{"n_layer": 12, "d_model": 192, "activation": "swiglu", "bias": "none", "parallel_block": false, "init": "orth", "init_std_qkv": 0.035, "init_std_up": 0.05, "optimizer": "muon_variant", "beta1": 0.95, "weight_decay": 0.0, "grad_clip": 2.0, "dataset": "wikipedia_en"}
MLP neurons of a small language model. Each row is named by its layer, matrix (gate and up: input weights) and neuron, and shows model dimensions 64-159. Each number is 128 + 24 x the weight over its row's rms, rounded and kept within 0 to 255. Numbers have three digits each. A neuron's up and down rows have the sign that makes its largest values positive.
A block is one neuron, or neurons of one layer that tend to fire together. Before each block is what it responds to, as a language model described it from the Wikipedia text at the highest values.

Word-initial fragment prefixes. First sub-word piece of a longer word that the next token completes, often "ab" (able, ability, abruptly, abolished), also dec-, im-, int-, inc-, con-.
L9.gate170:129150094111166122163117149087118179147085127136134153134124119154148117131158139150121114121109109091120144143094131065126137173125107120153106136146128156126146143114069113132130165149127128112149097113117143129118105162100143183138134097110153130157159166119148142157142160103109130115
L9.up170:087113123130148159137163109123131145158156141151141167125124155160142130098152129123132130150146110139107133124112151115099134107126091124114150103110180172184086121157147124193136127151137102107126162131110086141160141149136134129161127097143136109151130088138147142092107148094146136156

Year slot after dates. The space or leading "1" just before a year, usually after a day and month as in birth dates (born 10 March 1998), or after "in"/"founded in".
L4.gate14:122084118122066134123111156150116120099118151193090140119162155174140110124112104148140130117111148110144134133139153132092117174155148128156165161156129129152152138130111107146149112149108132095146159146108109131138129169108126169130143135170129108102133147137156152117113084087127128113
L4.up14:110131138152067154128131104171121128097158150140100167181110109121150108121132112106174184111115104104178093097165115117097129149136118123177137131151151136145107124116121130139126102153125122129152170111120109088138084118125151083173073164178124114156162112119133138127136091135077134112
L4.gate57:130174154135102119142117155105129137115125094151137139084120123135084151142099105106158172118115122131095100108150097086114042141127096143135181147116137115127098175129115149115103149147145096132121153118101118149121075108140155111140149098124138177135108124116116121167125146160132121158
L4.up57:143106113158131123086105120092145139147128142152120122072146156119102104109139063138151112124138159116172094132142113129133143097176117101164137153167097062132125143113128111139100096155120153119102117136133134105135108154173150128114144108157087161111139081100101119103164171133096139190
L4.gate74:118117133103094179149182151143153124136122102152098110074169112137140132134134176162114103133069094156155126117148111146128135145128099105162128129094090178159132142148161112134128122118088166118134122182151107074116101127093120115148120170132117127107124115083110125127146119141127152136
L4.up74:082117103117091139124140105130081134096110140158125168119148116076100114121105102141123128107140103122159152092121118112111111130101081173151156105107161137133126142108118129176092172139127171128114101135103121133115124135152109146124106114127146164139054088104136136137134110165166111116
L4.gate165:098137103066081104111123120105117159153153154131128155150085121135116116093117097100144119107109132150129132160099141169131149125146083135122105145104154121105134121123189149110087140109173108154162135163108155121161100137125126130136129130142130133163099150143125112108140136117141133119
L4.up165:143133104128115144128150094120129122103093127119130141148165149141111164109157183105131148119137094129150092131135150115101094150128128107114120120149145184106147153126105111124110130144117106114140120152131109118160112143092133158127134187101127113129126126154171150153124092134126138119
L4.gate197:167126121123112119045130142133158137100099083143107151139110131121074085134121149127096128134122111127144121153136136132090136145136116138149133121167115132145110090123130121118161150135120142131084187119137133158158138142121167106142114124129111176114117104175115097101161109097126146108
L4.up197:156124093134139115127154146128127153145096138133146125141116127105074150141143119120156128154069119149136121111153180147139146093115143135140103112106100076142135126165115125133094112106107088095148142129118151126142152097157118129110126094143107132177132119131125115152106148152138184138
L4.gate281:125101138105145130154106148159122111149156150137147129108128127156099115110112153131165157125134093103143128092100143044149118098135111173162116133144155086086119072175091095087102127136145093115130149134142090133120107134118162100120120131090098129135058147111069138102121078149133122146
L4.up281:086111111097096145152118116151118125122101116144091132142117110131105136150122125150119160148144118108169120115149137126091148085128122139148125095129157120149106159173111142116127144157125143120154106118131092103124156153141131100104136106166102086170147095168129129124166191111122122130
L4.gate391:115126101122142142110154104071082117104115138116117128125100123156145138150077086127143097113116152170140093123122149131129142132148138101154101153102141159141115123151130121132151142109132108121131130161139179161169151136159136109128105109141134141105130140189123117106107112155149112141
L4.up391:158108138156110145185116152154084135114147125134093079081159135083110091137156107107128122137057114112128128137140117139135076172122140124172116133132110157130126142127121118152126145082152096136135128184124130113123143139099137116135153127141117092140123110106141120149152134119110120138
L4.gate763:105143138113146169125175119089123140106173136127129177142158136077131089116130119138116134137118121143111134127117110110123106125129141136129102158108144155136120114131097088125103101111106110162133094136145099084113129142174179118139121093078128183157120154107136131154112138184088114096
L4.up763:126112125114113128086089119184145135110120081135122127119108118150076152173084125106148118091111139141117076071148134140134127111132160147121148113115160178111158124183109112141099151132112155093142122132109156139124134126111163112155155084127127119092132088123131116131135089153081128168

Anaphoric determiners after prepositions. Determiners like that, this, each, every right after a preposition, pointing back to something just mentioned, as in at that time, from this venture, on each side.
L6.gate21:126130113143092150125111110128128121143159113121122148145121134143098090144108132146130182113129139145051102121121186086078120105129122118123171139133141120077158160132121118130137098147145200158122139123116106128176140173120124096111135129142149177147105148105105184126144064087169169102
L6.up21:152158122123094138126131102101134120162155151118131127140114144134131129135078147130143125168099107144084086124138110095068120147066075124103109057141194122094139116103126136131151101162144139124128127144121125134142130138077135142144092104166100139132163149111110143116117144155157150110
L6.gate51:129114143105152116143165101131165145149138118106092097107095172123174108149114134166117128113132171157096123146096109134143094132145143112149117144161116124095155151135092128165140165105185135150116154163130161134138134158169135161155111091140098119159144171127134093151092152113107139143
L6.up51:144149107144145145130140143122117111154135121155142122149145118135146144144134120108110104158136121135109108109128144136130139117122124074135115134106126092164110124144176066112092124084165113131159098122141106134114130102143135145141114104182158149089103140105111137111067177142152123154
L6.gate107:102096111159132152109109137124156143148128157100148154154133170156126108159163159141145140140162132108134123110092129120122082134156116133079138120083129175108136126123152151091135129136120142157142139134151155128135101133153126130124143088122084127139108173070123112129099140125177128160
L6.up107:115130109148128156135163119127085120108097106118093135099135134117146135148171105119124091104126149111098127089108137116157159125126111150133103168166104150134122125146159125109114101119102141130097116146086124115131141155086128161108121074164088172105119135148104149094109116138117126134
L6.gate332:102131151158136132146103145164154167157105127106106152137115118095087104150161132159125115142140124157106151136117153130114104116115147113124125131116131164085177123127130079122169141109120134111149145105144112156112115197152104144138095107111151115104123075144116112122115137146143134136
L6.up332:124163111120128153147139100130160150156130129117119111138094132145186129167133125120169133103112105145172127140134131099109143087131190118111128137105161139082139140168122158078114103089134139126156119152126125152151163121114133124134094117091150155128145141129106104147135092117102143124
L6.gate559:121127115143130134133163100104106109141146146135136106160164121087177122114126131115154129145174117094155161095124144173125106129142146154140091162168125081128167139078117114103142103132158159097117145106129095117115097097111129131147128139124150115140099115140140118169120094109097138088
L6.up559:143098107138116145159118130107101105156120107144118144153066147130136129126092125128140154149141146126162113142122125124155089140105140117143155130109117134114147133138162135167051111126151097103153130136119160114114135152085115103126173102097108090128125144114089132155125146103166116154
L6.gate572:149120124128114096158120136127132152102115092121127118135136142085164072136102121099120071101152124136121124104155167125110093163146150090139151149147139121137179183135121126119165123103130129135156106113121133171159159093146118076120145050122116163151118097117126120177111158160125145124
L6.up572:121130133157119083127162127138139135091088167160157098108110121102148116180145129122147106102155083142099103154100135073159157110171111095143105138121124116143160142117106129120124111125104171150139110131123104117141103094112168116130162154154137144109094122114115128116079102106144176139
L6.gate648:094106094127101140115120128138148137117142139118101162126116098112123111111114103135154096151125131100090103109111141145150125133179095146155113123111127099148177110129147158134125151141080159153118120113147156124130146131120110139121096088179107135139139183100125117114153140152062106106
L6.up648:148146101126137161123125104163148141106143168130122163093136126112108157108111108156152127144106105120117167167151173131121101097129163150150126137085176137191118118165124142104115100110121172147134152115136104136198169140145109134121100096169122156123131158136127140124085123105131112147
L6.gate669:129112167161096120137104102118184128116137115124142092113124144110151122143119097129104111162181103141088114127145120124115082130128133122089108140180169118175119114145101142126108170124102102171131143151125102117126109138132140143182130107139128124156107158125132139131145161106106137125
L6.up669:112125119144125098143102102098146094114117112118122155125120094147127101126097096094149111124136144108083108111084133138127144086117132150156155134141123109114125105158130133129115144139140145144129186149075112087131140130135110130112117112058136166101162124098190095142151120125120092121

Anaphoric that/what onsets. Mainly "that" or the first piece of "what" after a preposition or time word (at that point, later that night, to what had been); also leading digits like "1" in table dates and scores.
L9.gate697:154094104162107143137178130106150114109139100132129133116141156163099123145097087131126097119116105108095109140176122113119166175142141126125089113107122133144144188141167141119100137114113105120144123118135156150122115130161126143145145096162139158148126155094134109141138137072159102102
L9.up697:147136123128128116138130143145128122124153130121140100120144129124109086088144121142136130070134154164109106149193137130159102145140143129135107112138139140149117104156153141117112111114103167139180122164153136177173107100111103152163119153148073134122156126114140109139124137152105093106

Year-initial digit. First digit of a four-digit year, mostly the 1 of a 17th–20th-century date after "In", "(" or "born", such as 1761, 1620, 1950.
L9.gate754:106129146111093147140135153121163152152154100165118156111152128138117129113148109131099143134129158123125098095082105136139107155130128164091100096139174111137151107120122108104133166103110155150147154143136148132119097148123139119177099166087102140159086141132125136149144102143134171134
L9.up754:104110130131111118121124176128105142123135175106151116118160093094108081096128074136109103149155151110082112103141137105132122116124160150143099119096144127108131108160099117139105106110153148156111144116112142111093160151146128136149133096136098102126148157123086141114143112130127143091

Clause-opening conjunctions. Tokens that open a subordinate or new clause, above all if (even if, as if), also that, when, because, although, and newlines after headings.
L4.gate207:095133107106128145142122153107116141118126136102135147157154150096118075147123133127115139125139150141124103138160122118167110177162116113151140082101140111144148132128112111092192175109133089101115121138143149135114057098128099120096136086121135145096105165142113145150110130158121124112
L4.up207:178135124162133131149098129148107067146140202116087137141141140147117125159105112144174108112080123153156120130162115096126170157127138106150103090097134106129150095148103133125108114110138148113153121126059173117144135100137119141123103090115136174117137133163121097139112143138125161074
L4.gate251:128145122138087093091087146102114110135117091141111155092127100158089117138119172122125153131184112099127137098141139101143173124150102119110132092139109109095123159119127122134109134117163125099119153107087175145145146105112104160146132139157121120168129175109128099163114129099115113104
L4.up251:114149163150118121126126148110110177096135123142114097134125131153101124117113157119172128119136160121125100132166137146131153065154076122124145098093105121142132150104121089103103140120169137129141113068101087104164129120107099137093110076147131152126119128099128085157152124103127145158
L4.gate294:145114107114140135133140121085128137130106073114164106122174093166116135137126071110097130126146090102112077130121121106087104129109121112148123119090125133120147102108117128133136175055151143135143092137119114147076122136162121111144099123142127141093139126089143124095120126077096134109
L4.up294:123109159209116132149101141125115162194109083116106117137170133132119143103159136130126166111148127128119124132130137147094070145117108130127108063143156129153128094084122173142143160102120153150060101138143126152077187150145138143145113113130126143135147128104138152147092100110129103089
L4.gate359:133134125146110081180124103114118125153127116121144096156122145133112150093072114143143077159144101146162108141126137195096149079150107160099100121112110069156109156119149110113156131094125115139140151142112114147099113127116132068142135093142128185135136137149130106125125108096147113150
L4.up359:107140182139120133126150120133094072107108126107154146114121171133099135104151126120098141179146157069094102162147116107155136118091087106153130055103183155151149114114139111125094115098103173145136179133141145142124167141131090113119054093112130107073105150159127145146093159124129128098
L4.gate440:139094094144126128122120135114132134158123136116122117146132106147115116109132096145146114140101151159143091143098131124071116143154113132151119077105122084113118127126097103144097071145156109139160107113136120159195153153174128149110145143090093169117138163150119160122111110123147157127
L4.up440:087110134149089142133114160103117110101075119131109123100152144094124109111109114111110121131164093168134103117136090132129085178131108135147113130110147122147150110091155142131118074143171139190148084165127161128151148142174116123142140144180111125108142092095113137124108112140124109135
L4.gate533:157103142166107081157140163092116121106117165106119141144138149106119146139053116113162116093114135103120112126145180143109100136139124114118119120093079114119147194154114132084135094132153117135144161110128152131129128137133127138081142112140119104119101176136142148113109120127116157135
L4.up533:127114122166121091121138136111136144178138160102180148098135118130111157110164118136147110107136113169126119161152156151122167099139111145121148095096158168166137149108124122119122106128122125139136136156173121098106127111160110149145168110105164133108156132141131116127132120129140089110
L4.gate578:154104108166109163110181181147164127151105163125160108165127128113133130189136127114089132122134098163084136138121162107109132109130101128106104132126137143133144146125116117102119126115111157145104180142145151124138109135114121101173156163097092151109115127130118093168129110085119140137
L4.up578:103126137143118145120098131124157137153102129073100115119156143116132137137072113134111108153116126123107182120158136146160115184171085137115133132129133135158108120132156125142115125142119137130140128085108186153153107110097136072120140076121084122127117138120114130110089114092112094102
L4.gate696:129104077101130106140104153139132125116136118154153143157117132135092134123103124115111134100138142115132101114120111166110138135184140097136105140121117141146117117158129094088122117082093159158101139153184169135108113115146119160118077104144140099143122129142095103111127124176158097150
L4.up696:099094175125109129111094104103122139108101156100136166124140118134119145126109113088147152141147174141085162114138116113128153155181096086106155099123158120110097109146107135124099130134083118142116132158111097108146128191154084123128153102153113137118127100145140149127111096124169119126

Mid-token continuation predictor. Fires inside predictable multi-token units: the period in U.S., the first year digit after a date (December 1944, 2015), and acronym letters (NCAA, ISBN).
L6.gate72:142110146128090171120153160113127156110166113144133108156114125170108099156115128135091087123162118153113145125129161155071129154127108159104111151098149148126119092150099102149086096116127106131123145139172125110110058109169119162149146103124137128092125148139131088168115133136113108070
L6.up72:115104132139112114101116154132098139151128090163154107144101122096095133058098220139137129152094147101130091132117124138157127104086095131145122092099119096119123149129174118097113116162113152068113103174145156137138142165113110094114148142123133152130139111093179130163132139156147141141
L6.gate82:137118126123167105115119100138162147093147133120115120123132133085112109113108135129070101136113123116126084127127140120170095133128129115185165140119095102108175202126114147123114150100106090094106097148117134100104130176111099132146111136145133148138151118125118120130104139085131137115
L6.up82:100113109108173129120115072162140123160142111147146136139141080168111117134127107109122151113141148152106160120100132140083085138108139128147162164138129127120116124115085135106172126162142106165135138108082102075091123120116111126112146142108116130110143098072087128138107163170088127111
L6.gate291:089102128127113113129117125152150124138124103118157091141099133130135105162149104152136121088110138107109129178130165139114143118140129102171158151134133113093143146131098125089156122078117145105124131101106108152143098136169121081133111111135116060156103153087103148130127132096101103126
L6.up291:099121119098091137122114132124129157102158143141114119130144112152099110147134145128107115179134132132084135101115205097105124127101116156101137150135100111159122108169080101148112129160119123116118134159128113111099125105076166131079094134128153138132113134150081148116146103100117133110
L6.gate331:124108130135153144111126116156137118093118148118129116153143182123130087121175091090158116129139137145123167133125123096122131174141164159098121167128131165157139122146114128108174126132157134146111147132108144165112127151129157092131124114116115158126134116136125101128116100087116131115
L6.up331:121148074155134133112144136124180115086164136103149139103108179141152137169148160097133117141102073084139123135116125147129136151144128117084141118110123155153182147087138162127127171109109110117166137103125149131119112125094151114113095148142113121117189064106166137156122159147101130170
L6.gate349:096164110068149104122113099124165099106140107153108106111131105125132143135130157132113099153094136153134144109110063125114120136140116106110191117109093162137135151129109153169093188125128142088084141144140109192133143135105157140106148156094131156083091142095113121143118139124167136114
L6.up349:095102124137190096115126127133159158110160139118151100091144107132150172103108154116160128141116124137152164120106147140099136159154150138099142117123096121113137154164140168072117118139117102158150123190142129118118168124114126137150183186118115151149122138133115151141123111121161108126
L6.gate418:161107097133143132102129143138172136078149130134141122127134153108098110121107096128128085127126153128156119131096083125109115146155154120115147119134085116135151098118085111146161139108125087134145149108152129160112107159131153140118159169131126109110117160119165128145117155159105139139
L6.up418:149109109098129122105094126127161092105100094158126090112113116125144124123098173162133083176128126139116139140144156113077113120087111155112112172161119130104133140176111152136097074144118118099153092156124123108156122136089146122118116161086128111095118148134140136163175110116146111135
L6.gate472:115171104113128106132183161130148144124162130185058164143104188105110156092135120145104109130118115121102125152150177116099102129148131096089126150155125120132153114183164136104117105145153105139168132137169164112162140123097124110164133141153136109169106144076145118137111141168132114141
L6.up472:158108148091097135099111105144120113157204116093182114132123115161102080139143170103133083157108106120117157086127104110130130150122131124132140096100137160161133177098120187152142148098158091121092147179137145119127137155116173112134089115141108162117148144112089126130133128154117138124
L6.gate694:114099153131117129146107149104154129087129092165127125148175127109156103104095139108107073116103116080118088065146138143114114165099117162159122165104138159147146113163137108117131145112113113141102093113119154139157092142125120142137137142121123139108103175126137097128107092131141113157
L6.up694:095158153125103124136107131146160121088152135159164118132150094110140111101131134147142103123078140120126121083141151111122109116111110152146119124161166112087124125165146087137125137118109126149129138105167147146182130145122116159118097122074125152131112083099143136114150124144161144166

Mid-word fragments. Word-piece tokens in the middle of words split oddly, such as e in inst-e-ad, if in l-if-t, r in squad-r-ons, oc in d-oc-uments.
L6.gate52:124130116111122135128175128147153092109082170126153094118119116129114079088101113107116128132143137116167119130129154151096160145130088136096146107177067116117154125134150083097162126122121145114166162138168153099147154117155126085134104120123132134132101085120154117087122100177149135116
L6.up52:102116079134126109133105103083145179127118106111144117101181151136119082094125169155123155114113124160124112134123125168109092145100146105138138115127140163114115148161116096155144120096150133161142146142106111086094116141143075162094113085128173135123102117114135140118098093117108135129
L6.gate132:118155101160128105121146104110158167144079157087128133136117112119108098147125161094124092148142094120094099152117137110092141169136112133107137153132147113125102119145172142186159093111177166098136135117135126146113126151129123115108135117141115135124118135134106122109173104140145152131
L6.up132:136159130102127151178125094143153122112104119092120105190154130153107155167125131140100096148102103139134107170114113158145099162136121095200172112127122168156128101117127103141097098135135177149131099107144132088148129145141153121107159121111135117097147115105161101163100120124165149110
L6.gate173:107131127115114126146113106145164147130085153098074117131147139149113141181140121180112094126108147145116132152132140140118098131152115108163161184098103162123119120087171143118071107117127113105110134136119136151154107133141127107116151117115153153164129126132108123133065111118137131141
L6.up173:150131110171111168173134147117162132117088089094140145110122114092144162171145129121098155114190078099162114168111109101149082156123105129152104128120106096127123125156170128165177171120133147112139126129108130114085112136100118093172134140118110129107151050115124109097157123085114078110
L6.gate183:126178118134116087123108151104150112171128190141148121127159129091151063160137081085145118125154144130091132105146126126174086148144117079148096103127142137132129153152149124149118159103082163143099115168148125117136101146145104151118126118148145120144151108127128120096088134160097164146
L6.up183:155197131146156125158159129085165151091128131096124118169130119118147130209152085127117141117090141095124090128134121133137152108129104091113153127126142118141122108143121101083108123126178129143144132152152150087134136126172113107124114115147130162118103123105120131087140127101168163138
L6.gate222:148131106103120085150124120126130133128108102115113148128137178119144144136151081116139116110087105152118126168115173152091140180187123128166157128144172138154137093162134121217147192158183140172140132123143101122163177126165103142113137155135119106146100107138142123115150141150109133158
L6.up222:108141160173108161148147131112125119118110130144119133114142139164132130128129128098148140138150080098152128167118187149135136137160114131148114105113133138170131115146121116108127093128156117171121130179150157153136133090151141130098115133147150165165143129144128106169124156087104136131
L6.gate463:078115099134165154140103129136128120116099127114117132149149145095144105111137125165136122144121119134127161165115124075116144156103084136162158177116099095141120128113116096114198122110103123131127159110134151155112113097155179153175143137129107108111146130116112119139160139093135098128
L6.up463:108139085111154127138124123144105124143111121123161161153130136096152125132118143143098135148127094137130125176108136108131091136104140122142179107146108175095112110169129101105131193153090199157150149096115138123176161152133161129121144127141068130126129094128138099145111131157143110146
L6.gate464:120093068123126128106139126122146136110099135118149083152100138124136124116148113144119133098110138137134151132095143065135104153147129132149132126090141136122116133143122145113091098093132115080123145120104153154090157157095155140120079087144125112164152146089128111127145184150106148121
L6.up464:087110123120135080164134076104138165101161133147132135117108122107123128118099101141110121095115158200096138187158094124142114126070155090134147132116128189081093132142121123170138115105118127128124122124135137132124121136109143115103142127142169113099144132130133145127140163121071108125
L6.gate633:135109100135133111185123101145106153071111123108141091161130131121115126072124098124123129102163124143147154175120131128143150146160118136148114147136183163134104154131176153112189104146145127129163113159099130125149135138156134144145130132135120128164121147167140107161160086123163163107
L6.up633:077120152130123116132130115089168108109078103161127129101130141151122122177110126093111125173120119127144130133106115135147123130144123159148175115128121119100117114118110095152100151083140154087104136116136122142143091113105131151128150132102105130124109108158086076128128086128137131168